config.toml
head_dim = 64
hidden_act = "squared_relu"
norm_eps = 1e-05
positions = "learned+rope"
rope_fraction = 0.25
attn_scale = 0.125
bias = "qkv"
init = "uniform"
init_std_o = 0.0
lr_head = 0.00549
schedule = "wsd"
decay_shape = "sqrt"
batch_tokens = 16384
doc_mask = true
dataset = "wikipedia_en"
MLP neurons of a small language model. Each row is named by its layer, matrix (up: input weights) and neuron, and shows model dimensions 0-191. Each number is 500 + 25 x the weight over its row's rms, rounded and kept within 0 to 999. Numbers have three digits each.
A block is one neuron, or neurons of one layer that tend to fire together. Before each block is what it responds to, as a language model described it from the Wikipedia text at the highest values.

Mid-word "ur" fragments. Word-internal pieces, mostly "ur" (feat-ur-es, c-ur-rents, prec-ur-sor), also "ct" in a-ct-ions; occasionally colons in infobox fields.
L4.up55:483516472458478473562529435508504476458530542540481444494521520483465509520533462525528526481486490499491488569493471479491535515470503480495482497509549518484527502468494498516536527485492537507494506510512464518526486497447486477500489522520537508502505517537482489502505539523510499502491487543466491485501497502534471485501549522493486525496456496482499483535518572507516477524500510530521526494474478530509516541464485498521507496503454549480511543532514505453479495470516478485482528496492493464496530476476511524495478486490511519498477553512518487500484516485440484527
L4.up316:459520513467542512519495495534474487497531517529509501480420485547520460561501480492516452449501498492468532494504516483464494519514505454485479565447508503440490504512503464488514527513491515494496487525481506463522539522452468494490472519546517531476519522512501499508472504528504518501539513493569464523535539468504488515523515504499534486497507483508504489496486498530487485462474540471519507508516458519490516531454463524493509522494452516509487530487482495442483478501506496525504486516457484477485521497537538467484486504477502488500479499508507513491522508496542482500
L4.up525:507471508535496468500537508530528514467481524468456497515480400476501543521482465501506519477473518454468487544506512493495471483495525526539529508479509496454525499488503490489490555506487520485465515461478469464538528535512469454513503494490529500467535467514525513507501552521492506489476511483515517533499509519464459496460533512487516491518489473489464502518473500513486495496541522503406499461517449514475501498488524504526504477508475535464536499516530494508514556490517512516471506507532529511491536486505467467504502493484493488476496501483513498495492476516463479498
L4.up649:502513533509521497524518514517490515473530529536490469509485452536487486496523466486515456473469471516485515517488533487477517559522536500465491539451510553476509503485502499524530510515462526502489512491519526475476524544493481459515504489509529504528471491499477538467506529511472485523460517533502493538473562515533426511496514516436534535467462490506489523501533506446475488456547509513479476494462472485501481528492517471508470514535451556500539488531503495504497517459492500497489526508500490477503501499497485503508487514500527486507499517522490483461467479464514487481

Prepositions and split-word pieces. Prepositions of, at, for after nouns (Leader of, stayed at), plus odd mid-word fragments like f-ound, of-ten, for-mability, t-ype.
L5.up217:493543492467514492489479484477524512477514509465487497473500511513522460565518476481515515480498487433519546503505470529548462510495499468498528481486513477569550526510493498450526490487477510501502545514491480485459483451500509486479500476516496514507474472485453532508501484523548480545486486501510472489465455524507504482512482484517511515489498525500471530521501509541499472534474560513502508528505475508497452511549455512471463490480548488525476498508516516460492496494485485493485461497506512528553540541504547496513500502494497485534508493517476505485510473474502436491

Partitive "of" after quantifiers. Mostly "of" right after quantity words like many, some, each, four, one ("some of which"); weaker on "and"/"or" and mid-word fragments.
L4.up228:529479505514488467505530506505470562507490481562496465504502539477499509498485501508509493487499479508531511561480490536479499520485517464507506513467500478510507477525509492532510483479509564517478472513464476488489488560497468463511501482490508515511501517465475469530504497465521478557528493473487429454482492474479524492513477507514507498514433472534539504474502496457527491502485508532509540509487512508475540471506480507488483499486537523496449538488492499523504491537464527536524505465511490529466506522497531536467502500476505527521535527481514484468511497446543539532
L4.up406:500483512507473472510547485522511508513489499482531482507530449459501533490497489470524515501454487510486504564500512512457508493467486487480504518476477479507533485520523481479544518492495505465479538524487472519474486446536484492523522534494474538513506495502508472528489495440500498465524484518543489484456532475460476490490508478469529540526469499463542466484520509523506487501500528478479505512527559461492478530490465503489484514462514526491492498496504449466511507525541510535457509520550486523497502544503472511500500504475477464474527510464449530497468532516468553484
L4.up530:486465497457452507479502517507531493454505485474500518524519482460539500491500491553510528489521488495533497514515499525492557476469496486489505487402499535528521479476455497522524530509538535542465504488523444519504502510475496513473497506476490503541526523520499477533504497463532496522515502467491504490463526473523524502478485489505561498511499494475523515529471530492476501506506419501467507527497496458464496516498447512476541488466510530522477524517504511500515488505494510524445497535524499494479529521513492508482501507510534490498525454513498540474522500465548480511
L4.up730:522431535478504470470539464501504525500496507490491445508493499480509507497476463477510506502509469483514505472490476478509521494473476524557486517519501473511496490513462493490512477552529503510496521514503501535482494509513483503502491475475502513520474537458492500472519530506522552515526497485523480497488483476495505523471471461507503491519457498528472529486494507485488441554459428521477531524534526537519486545517460473484479504484554533507476548536501517507482461538525467454481498509498475484465491483480537482474489456485490539512514523519540495510518503460493499558

Word-completing verb suffixes. Final word pieces that complete a split word, mostly past-tense verb endings such as decid-ed, le-ft, beg-an, also l-ater, spec-if.
L5.up267:510461533530461485489504500468522472444518486521482478492458479514488508527448487546489463524466510504464527483491479513489501518525477481508493556518558508464508533481499490499519498482495533518489507478510480509491468482551525514506528507480521552498487493502529526544506515504501497531496509517505483518511500515508488476551539493513510508483476519495521449453508505492529550504535454471463496511490488533469528465520511504494486491485513466489485535523459490486493516471534538463534534466505467446449549541501510513497427514487501531478457510505516501499521508520487504498

Mid-word fragment "at". Word-internal fragments right after a split-off first letter, especially "at" in r-at-ing and r-at-her, also bu-ild-ing, b-et-ween, P-at.
L5.up307:475457524535481452497496447499514502494513525518463509497522474491487514526472555516547530531509459463506462533488484508496479511542465485501512492495526442515497477547528482493520515509480516514443465471479453483532505521512490471450525499517472505441502493513511525488484515521506494526521491509561477514506506500501532527467502497486467473451489517484528522487479529503490524504461490549458466488495512518508507520465496489489484512513525505458502485524463509481494507531493541491474498491497532502512469511548533503493523449545510528482505531463478529507483521522541530474

Mid-word continuation pieces. Word pieces that continue or complete a split word, strongest for abbreviations such as ISB-N, f-t (feet), CB-S, plus trapp-ed and pop-ul-ation.
L4.up11:470519510474485519496533487501513467531452473499497527556422473467474478524523526538511541513479509478497493508497434472485529502496464511559496491526475498498466510536557516519510483499552476489499455457510521483507491481497464522498534487498507531539534502507482481509510511495546529485528524494470485503503502519521489527455504470484488507517500461522531500483494480488523533499486492503482487544480478518499491494503520496456519522537493484446548554493502530500533485498468489490464422506525495494484518506523532509491468534516476492521490516501461492493514497526469512529
L4.up369:462487454498509461551544503515531512492530505510513505515486451506487503523484488496554536507500547503497509476533505467497479457508489479495515482487522506506509467508515470520542484465519503497478489515519468524542558449513506484509483463511468492505505521497462462492481518488476498512511509488504446525460458528536477478487494510522449504502454503516554517469491491554506541504452483502494465538515520527509531466525488461450461465463503525486475489484490507495518483486570494499454513479491538473510505477532500528500523505473511544493512501503486488525478495532492515493
L4.up633:503457503482489494496496499511491496480453507512523484577484484487487543500512508526494476552469483468483501477502514484501503490500520491525518505527475524495458537475484592530513502487543472483516481515505504462489499497503512479488462509535478509528501535512501497536533515502482532493498483527489511486496601505546491493504444463513499530457513496502495511485480489498491495498527513449505450556504453499537495521466501462485501513474511520492531444507476517515497507473494505529478482524518465530544494545513465528474475514498496492494488493481463506511475479464500465514
L4.up710:486529521520488494492504521466473512475473495476452509512559545512477512497488489532510508497470460477494479505511489502489486550475497486531496508482480497506511521535460520498533484498521474527507491503493478517456495475479483491483544464531528522500470446532503519539501505510502516524485498532488531515513488459526518524475434465489496458553486521473529553478503522517539526498473553489493485473530518521496477527521523530501481507514480542491518505501481537478529527479484452543474443513544484494535504472467479519444487525498463474488538518500468500480509543480496491476

Mid-word split fragments. Short inner pieces of common words split into several tokens, especially f in be-f-ore and There-f-ore, st in con-st-ruction and in-st-ead.
L4.up12:468490504490489500497484466478490524504528481509476522504486493500475513510493518524512483534477484516513465468480482531499468502501455521468516494454517537519512449497524500530484456493473533512496570499488512503528507465517503489548509462496507507518534518494497515501487479502492476538522498473472515476486515516510521514519532486514568485549488543510472492525490527490487494465509481480467499503519499449494507451485502488520472474518526550463494530543536474531504489473526467470511467549483462458464510511458542520520532515518521505453526487457523543497505479538479556523
L4.up145:530521504521439516460501491471482460488507528504496479468473471498475486472514529553523514513498496519499503467493510472486547497489502537491484506456504524510485451469541452504533563497527490493510463471480543469472463477520518483505473498477479449527483514529495469517521502516490538490524459467514470468517507500559472521528467484486506524492467526526489452568514488498497471495553451528487498500517450515497483466523449502496495499496506499497541525511524507484514523474497464496469513496485460500513509538524515505489506517507486515506484510494487494466518533456467486480
L4.up388:504467502483490493498518483472515495475486539489498516492482484473521472478512516552514508540507461540519502475490480511488514512472452532567524525465486494494455506439468491493478506469494522518477478491503468505482511470535503496480476539526544518499525485478510489511480466503500500514503505502476487501521507549493499478546508519523509527563472530457518492554453520507466479536515472492521489497504523499536491447508482532494495489493480492491469471502561546480538512531515480506491580520514475514450479488489512497497520500488567468488536497493518477486509508518467516476
L4.up511:497518493521490465487491484487512475485483533505506444485522477530535532501508539510496505525549500542505504496519554557514531515511455547484483479501511483487546512519501487527495495493430527504541483501525512520489529506494520507483509479506522482495498464497446528479496497524502512477527512516523509470501469526486509504480533491512521500514448510519475497465457483540479492512438536496471468522516548487468499500487453501489466494487524512507503484485537475486508482517505516459504530492533477523490512503509508501538450512489500441502518451475516427505522479557467483533

Verb-ending subword pieces. Final word-pieces that complete a verb after a named person as subject, mostly past tense in biographies: st-ated, attend-ed, wro-te, to-ld; also present -s in plot summaries, like recall-s.
L3.up584:527510510499473466496481502444501460499455500520500477506498512449517525486481494509457491504458494485461496478526509487468470505507472443521547499542494493474496507470506521558498452494570515478443494479548487461505482473498452500493510498472542511473506496498510527522504454490500523478485488489474490507471537537476484491508541535508509528454504456492537458535517491496553510525485506452532511510468469485515454499528494487508499508498490518495519468521446486462473413490536506500493500519493502491489508495508510526516494509508507509464489497496503468484507524507474496481
L3.up673:489533492498491492486494497498493465467517508490513485536467477505517495507504489493464496536463506505444512491493490494489468505498482512525475568499522493466471538495473498534477476480519462495469501502511500477531482477457463518490456489523507538515525503451514478500525461533462499462544451452497515552513504461480466483501485478491516506517521531507519481550550455488520502501495495505499510525477518544487495523517514482475520479474526517515489514531479529489505510542486489509493434490547521525460534537534514515533469524485499574506496503510504439499516509531484493529
L3.up724:485526517525526492483482444448493476480494523526488508482498486511499537503513471507516476504503474515462513499513494494468468475490507516464522524515478487466474517507508518519502520484488493505470535533501472485453523494524440482509469481452501485519529503479500476478463474435444522494448436524479518530506517498480471491501505523518491453508519463490557484536511530461541497517469534497500486485485507527513464484507469488526517485488473524486541481492471514506495516486545483488538528476480474495480509491473490531511449487449503461541526538524481488475469496520458532510
L3.up730:483532495480520505446515541480503517463519490544522490485451489507490467491502520515480512459482491514514510481495528533498475493509464475490512493500460476509500507566466498504559547500485504465483515483500465496489507515514488440514511562514492475484501491495508546485534520508511487525521482506497474514504567535497502459476517500468504477485527496505518467519519534455515488444519535546470513515496486499505501482504495509518471500504498519468454485526535512460513496516510532443481540475537503523522543479468502505523522507479456493520470468483562489518529500481517481454

Mid-word month fragments. Word-internal pieces inside split words, mostly month names in dates such as O-ct-ober, F-eb-ruary, A-pr-il, also fe-at-ure.
L3.up209:470473506487485512509508524522528555465506497469509507507458506506519509514496567505555504496529503480491497504465512516490495497486503521474515522439495509446508471524468558556489535475480527473491497515513465530481452475498533540483466462487495506493487498438462522470511506517500500480490533534520474500531482452506474467496507540566529482513519496525478521479519489497569482465492464453499542504497481491488504479479470496502490533480497493521528526515476497513517463501513527499521469507493510501449507493467489474552523488507485489528522466467512504504528485492484479482
L3.up277:515476514495478507485522507519479496471505548494564518500506497472479472490564521496541511489506518484485500472497507524511523498488475486514489491513513490486472477494431515513526515506478547508515479506478441462506513457485522455460528524500501496510545487473507545479482458523511507490500494512493456490467472461510466498488554506468486481524470480522488500488471481503520509500509484507533500473476555492479511468495526507446465493496520498486495469503507522545499498480496510512505469463505440559500516492524541513491475505493531490526536510462463486450507546494428489527
L3.up433:471492510460477527486487486509515521490454517507558498465477493492462487483531513478499475501480538525493495504551508527512468531497514512481500519445479530532593490497512477494453532496512497495501494493457504474512511516465508483510442511482509497506518515480500557517462514485471520487473508487484489461477501469498459481461506556544497499509474508524478476506497496546512514494476490498467515485479512490471506500474512494461506510482529481501498459502511479493504574504442534518480507534510468495495447461479481486529499490503527438523506494477498502464510523544518460491
L3.up476:499510549524495518516497491548487522523498417503519514516498518473505510467505514495520447504508494472475517472490485522463504512491484534496473497528535518459510455507502526488509500531511485460517463516460523474483538509484505447468480565507478478539481538524467510503502538511485531490500474518510496480475504475515491512492473553511510509502473488485507493492535480497473557457507490500519504489469506543467467468505504467452474497463516498495502473477506458528501523481511485536525511527501477502531447465526507481488472491468509516516500514449489477448532507481438468508

Prepositions before proper names. Of and at right after a noun and before a place or institution name, as in Battle of, studied literature at, Film at the Hollywood; sometimes mid-word fragments like ag, at in attempt.
L4.up21:490435526471491529454538474474502563547494543503491473494496536465503519467521489497479502496543491457466448525514498495480505518499506498527511503468521496545505486559472514475488492495500467480523502487517475445516472479535493476502494482527496517500534489517482448523509469499494541472527464503483510474515527499492523496462475486519504489543529526546468497500470461524532464507504500516473496561488501483563494496486477519484497520466500486539483516506517471504494517473467490453472484499518493531524546520471491485542519486513483464485484500499505527459509514465523530504
L4.up340:478485510507506529510549503491593526497485516509471517433528497494492492520522534505503439504499516451507481508480491501462477466522515504495550492472443499506534474514469494536524486511513473503497481512455531509518500485513487496518466480521506502493523494487473497535492459514515500462479499494536494506493473523516556473500506489508487453512488501551487545462484475464502502506470481484497475535517536508497471510519526476473472503496505510556501490509535496476534521519483466498447519488512524511492499518587523511499484472513562478466489527459510474485512502523514496497
L4.up355:512535473523475499476497508494527549468549518471527502509494463518511511503504516538512490517498472517510543533498489516516498545507516491534478518498493498485515532519457513510480516518486483513510503490487508511500490547489466449513496522504485504523519502473473486515503507500485459508536482477507498588496427566517531460531506514512533452543467502513489507492493498457456482466509478521463508482513507520498471518507525499497449497490452506530530531526486517509492472524464501489484527499509491519493540550556530489489514479492471445512529512495495495521504498449563521490
L4.up749:490491548546525441550495478470529501517540491521491474487500495476515533480524506493517480492491529508472524534543479519522487483495497459514526486507508510517542486482469504477481484515501491466490491491493473495472513508461515496541517536527517472527500483510452488501464475506507535516521478497507485478488520513498534496505523495557517523510483517480525478500496488500518467572537458535450488504492506515444497502517486480468493492481465568510511522510530520505487481482503467477504493499489520494499492482425512481476471478501520450533520569524560537526470511498468494515

Proper-name final fragments. Final word-piece that completes a multi-token proper name, mostly surnames and given names, also place or team names, e.g. Stev-ens, Wakefiel-d, Bentonvil-le.
L4.up172:500535552565478496461502455488478485546459512508530461498497525510481488520552495499466458549482531487476504519519513524475511488510495469497509511462501501467504540472495501489471510521503472485494467513517520526553524500489496529443449488457445497496540464532485506536538482515483524495488472527465519575515485480494477493539469519494544497482493503491522507549527458516504501490471478526523500510490485499506522502466552474507540489503530480535536494491497502497497504461537476463483499498511500552496499493491524479494469473512495518517528496515507473468494489462498495515
L4.up181:545463539531522493502497478496499489499500510486514457443480492524489444512487480525517508504466503486496521543520495488486481509539477471549470499515493536546520504489525498506493490498476481497477500534538505524549512528539536524491525494525492532483494497468515537524511488487474465507475505490451532497479502533547506542503478487498445496491499503518483554530519472455460504523516511523519489541505434499495485456454510445494521514507494510546468526512486507501520463488543483516502497522494526501475521509455496484486517465492497506467514465500463507453477454542478484479
L4.up278:499518493482553518462503454496530498517472517510494519547518499470548478471515491507486473511501479537503506511532545494474505476509494494509502506469504514492506506543524528483484472488525506541522501496516533473513476522524499450528514541482531528475521547452503496514530481480467522512451466476494505503487491534455476515519587526490487498505523465467533518493489500528470526502504497529516509491518470494519490526522539457470533509503541516504505526469492496536514453469549504476484471491545479513493504473520505480514518418496520519508545500520520523472479506524532472496
L4.up522:510462510582531493502520508467487471452500506495550514517449536481496479515509460520493516506486495463500473496488552517532514483472461525549461509463503519483477548485503532508528496542505502499497513481482468527466464529482492512498478505481522530500523502453499514553511479454506526513484516492471505470547537506490465451464494442532502519465488517486541488498523512517500508509508483499514515510467464468481491489539488476504499497486494495492510464500517487484489439469510537486532485519507496531489506465531437523512536468485527520505505502486516509459475484512535494509

Verb inflection suffixes. Final suffix pieces that complete a verb split into tokens, such as ask-ed, say-ing, giv-es, would-n't, mostly in narrative text.
L4.up148:545527518484512506552456513463506471505487447471543461500482466475514543523509520492484530507489482529480476441469507529510508514508498491530509494554489450510504483487511539451493476480518541476488507512529521523520443501508555467479526533464458505516492485492463474507491541472491492507510481496469532518501484475503471473536468519493462483510512517517536486507479486518488516500514482525493489473463492461524493520461474486520490481521509518475509454539521471532547499443535526494472542495483481499526517511491475510497492470491509537546504474500523503528515493515465529501
L4.up182:511521522493429491508531442509475482477490517486482557516517476520491497512491478532500558478500496485534475521544496508481499512472523461490503513555488518538483497500519538504513507502497468509512536518476478570523520453536478454538526502480527531519514519500536519482469477499512478510491511500460504495469497499489502496497453478503478479497528479513483480516507533498571504497515514509523525490513480467495514487472512510477530468455481496488513509504474498492490506547533494501527471554538486529481473519492508543511479515481491571531470502506507498472540445522544502512
L4.up254:500515481533513491525437510501482457519506504469513504515483466486552525540498534491492498554504472541538537442521533497511502463503488507502501544509485468517511498510519503481514538473490488555523523521527503549517503478513519460482520525476509535481475526470534466513505488523475506513549438481462491490497510514545452535539517509547492474466546504476549476520517515506483499512488510498492514511487520494538513465524467533492503547475498515457515521498511498525488469469503551477503513505490530508490515486455488470482468488494509539489509491473501483513542479525495490533
L4.up421:519510482508499502525474510486485494494470479494513535549492465506492482519517485476526492437529514518496456472476496516431517549526537510498515521503511504494493480475464533538525490485528480530488538514495480531543512499496469438493543511512552530468500519512484499536495521523490522487510471465495537462527493486458463457499485450439494537508504523466477481518527502489553506477520510485511517515515473493531476484487476492492527487488510537528493514502466497476449514537518498529499497489518513524476489486542512535546475474499520510506500481533551477484523504519472458471

Unit-abbreviation word pieces. Second or later word pieces of measurement units, mostly the "i" in "mi" and "sq mi", also km/h, lb, meters, metres, plus mid-word pieces of names and words like Mariusz, Pierre, premiered.
L3.up64:496454505455476468463448511426517493511468483494528448553462507490483492486498508465540512494508543445529486513554450502438499456497500468466531482515491485553500528495504525492504501502462539506493521460486490526528499489496479503499522506543456498507485528520443497504494483464503513468512529496506477473492509482496517509481462512545497518500494488532540471469497495502488498465479467514487491530528529490496512536537486490491463547489488495483479520516522518488550505515470522482484500472514500472496516533491468513490506512485524479535548512502502495504493502537458528478
L3.up121:467486495505543498537504523489521476521501489508502487543486504479464528481477531504501544512478507475494493541554509476494515461438536501458541478539478547525491474493508440529527481485546500505517459497459497487496489481476511505508520503500503453544496498503518492492478499501478508519464509560516495511480486526507475561450500488531443536490496475506542505493500471494483511501483491479492459512549519519481521511493472475521507518520468519506474483514469537496541509511502451498450548499515517473478459546493504497473487520522465492506511464468492490498530508538474477525
L3.up256:522481503444451501487471487523522513466490518469523548551489507458508496541491492505525508522455512484515480519503518488496493473451538452452489466519544476511499477511500501528512497524503489507516483549521535486486514479492496516496508496446482485543479557486485498522502485488515532486493511484527499480466473484497488503465505466490474491500519527535510507512514501558493521494527458467528483491532476500477497521545477521468495529489493542493485474499467491483502531471477466485505503498475554528458472486515513495516477527502499489540586534454558496495474500534488507504
L3.up755:479499460497513556471477497476499517508532517467495478489479485470475485483476483488466416487495529475504532492507487482519514525483497521496478458522520517460523492494460488472490493449481491530483486484461485482518467497519497518492487502473474482501504478496513473496554477495490510481473499498506527514489527508521509519528511492467446479509495512527469473493540520512507505476544507512502518510554501493541470522507514513493546573502497540489455443469496472508524449522493475478484488503516513553506488472527550468461510546503523496510468471472535534483503504546462501534

Unit-word fragments after numbers. Word-piece fragments completing a word split oddly after a number, mostly measurement units (lum-bar, f-t, m-i, l-b, c-m), plus locative in/at.
L5.up165:494515518492526466531467471478534501526515524472483500535480525476503529508421497506511540465498482462550484513535525524471479487530501511507543481501484497466528519511511472473483505489518502513480486496463484539464498493476495459515530471567511519487512503497479544506489488494533467499510503551506480519499548525531529553482504516497454479547490537532504507488523493493497471506467464495473504519508496490496538528489447476498501505477559538513441489518489522481489491527491504486450504492479527467497489477529518546488517477470490487494513488500464512515533545489539468488

Mid-word fragments. Word-internal pieces just after a word's first fragment, strongest on the a in bec-a-use, also Stockh-ol-m, neigh-b-orhood, There-f-ore.
L5.up464:505504477508494493483501464471489509455500530485510477478486482488473531490549533528503485498501481485491475476480467467515504510524436476482534535520535439522538516484530441499548508462522533501530475503474434491484527506475505502487481514480504499547513542502465514476532447471515499527501491462499485486511490477526488504519495529504490499483463542524511511461497513511470517497498473547497497520513521479533493480524443557492527477514481504521473547514538546517510485479508523486506528548511476544538493486496488516523532502468501492463494531483542455493504512499480506520

Mid-word root fragments. Word-piece tokens inside a longer word that complete its root, especially "ct" in a-ct-ivity/act/actor, plus ic, port, up (Republ-ic, re-port-s, C-up).
L3.up115:488533477471489485463511489493462521509484513509513528492491468469468471467491459511504505487470491505480507506505472516446481498493483542536512535510506502514496514500490484514525469479540509456501474544499481481504496511518490512433450532508527464481520514512493469553511527471514526521464506464472485522482475471510469438505531495505519489509473510550479515520447536505510461529550490473541526476531538523527524484488475511509471540477484513519491510495478486515523491512486538485525526463468504481472537496469547517483512518435480499542499489513486492530480485525540533476
L3.up193:509475517505522475480514504488494522494530468486494513505451468494522505492554490545502494467523532486473471494458459523499527489500530519509490503446520481507513525522499534542535540495480481494496488466488466494503538522527505474526509493532508540486497477510526511466459504545456518500528503492521468483512482478472481469484464493444493515530502480512508469508496429467538500504483494445471434491514466471488500516468481534509534474496534491498517520488479527510462493473504527470547496501484489447528514513495520467508470521540447511512519525484507512454491481516472515463
L3.up239:471516511533524484458523508486477519494487472476510482495488506525498465532554477490540494454523539440462489502478517474523494499489480466525523468475535475509524515478479472470500470498507498486549442484519521456511504531532494485478480520499504525480528496498496506485514523499503522484514459489503498490475519505491483516543532498494532487490486483513489458520508534492473479530496537471518510504511472488504460509482460516495499514475478517484536498502487508453477548460456540511461511521476502445505528430532475466502492473514500499519511482484514448484477443539476492561
L3.up588:503511486500525509488511547433474506511494516495507492504476505523519497504499470515530507491510502486503517467474541515517527493533467521523500475462522541491519528518496482459476468499476456501531503488526535485560464480521480510453482501464482497505519528471457553527533494500455496534544507459469484519457511526485502468535518512532530522534467522489510453550485497536505477525468486506523525480518506513530449486502534516513488512455489536512507503529517540478472494507475501489454514504504509499481499505524499506451457489480483445491493524512463519531494466501450480534

Split comparatives and quantifiers. Word-final pieces completing a word split after its first letter, mostly comparatives and quantifiers such as m-ore, l-ess, m-ost, s-ome; also sentence-initial pieces like Th, T.
L3.up381:466512475474473512502429517507501486512522466463499481456511535502495513448481528461463521522503513459492449501516525523447505511528512490475465515487509518461494505483487547475491501507561508515528483508487491491514504460528468526499491513493484521485501489482460506520478554484521551478485544487486526503506549509523488514517469532465494496504492466500518532546462541511507481475535509552490447488526522507477463543557510452471538473515539490500489513447521516512493468527479498527487474509496505482492488496491480514474499480511543512491506528496484529495523485528475495493
L3.up645:527491519470509489524455521506498515510489474492498480518506515468519541510484507519519519543504520501539500503572457497489532540485490491479533503496514477478502471489499461469514550441506513520529490546472468504502487503489444481510493517493526484473506457484482471491507496471475523501497553513487521489524531529510462524497486496547508510501450476472519458471496519555493475482512458496516495504447468525472512495511479542481518483500546543474497505531466462501487496454543533507482531542480482499500509509494470477533475490495544474480471494470532501495512505442511478529
L3.up696:489486531516467508510491544496522515489494496489510522514468463521507481542420476505490515481505508529536474527517497508477501455483542475506505460488524465517510455473496501496479492537483527508474458538497492501508466566529498474501507456478506533486515525455456483543515503508562494516491534539525512506503505483504511517490484485513488466498506476524490468443470530505496497467482509508523545459494474489488518545490494523430549471505505531476509486493494484513518482511471543470456485482502548462482522509494515542537502484492529499515486541498493525531526513491526506499
L3.up729:517493445560485494487527535504523496505519466455525505535483487487503498494487450535501504507465519509538498512509499516470456509463524528523515515494498476464545462519517486500553425498469538509445496526505486507510493527553495523469510419467478500485515521479514477529504485493532518513511522510465514502542542535493475517502507473488510540481525488502533516459486501501491508499541489514510529491516502508458508492519466501498518442506526528490454458543513485505527523507519516511488512502471501444518514538511510483509467514527487520544504523500496533485511527473508483478

Mid-word fragments before suffixes. Short word-piece fragments inside longer words, just before a suffix piece, such as the ur in features, treasurer, the if in classification.
L5.up412:458482497506510462472497528505493548502504479487498478515497554527482519511501479505489483515482481454520508501523462508491517506497506479447462502505503472520557480519506484459460498481508478484521546449519548504526536497522490480511494511529491516495466465526511566497527535503461514553483496532503513554493496486487475505456461503487425513459475513508495485475497517524511522521464446516490534496541488462481520507493523525512499510530472492496534487530507473479480496489502484497489524516491487496500498506493480465490562478538527495532509481517479519529464557441513509494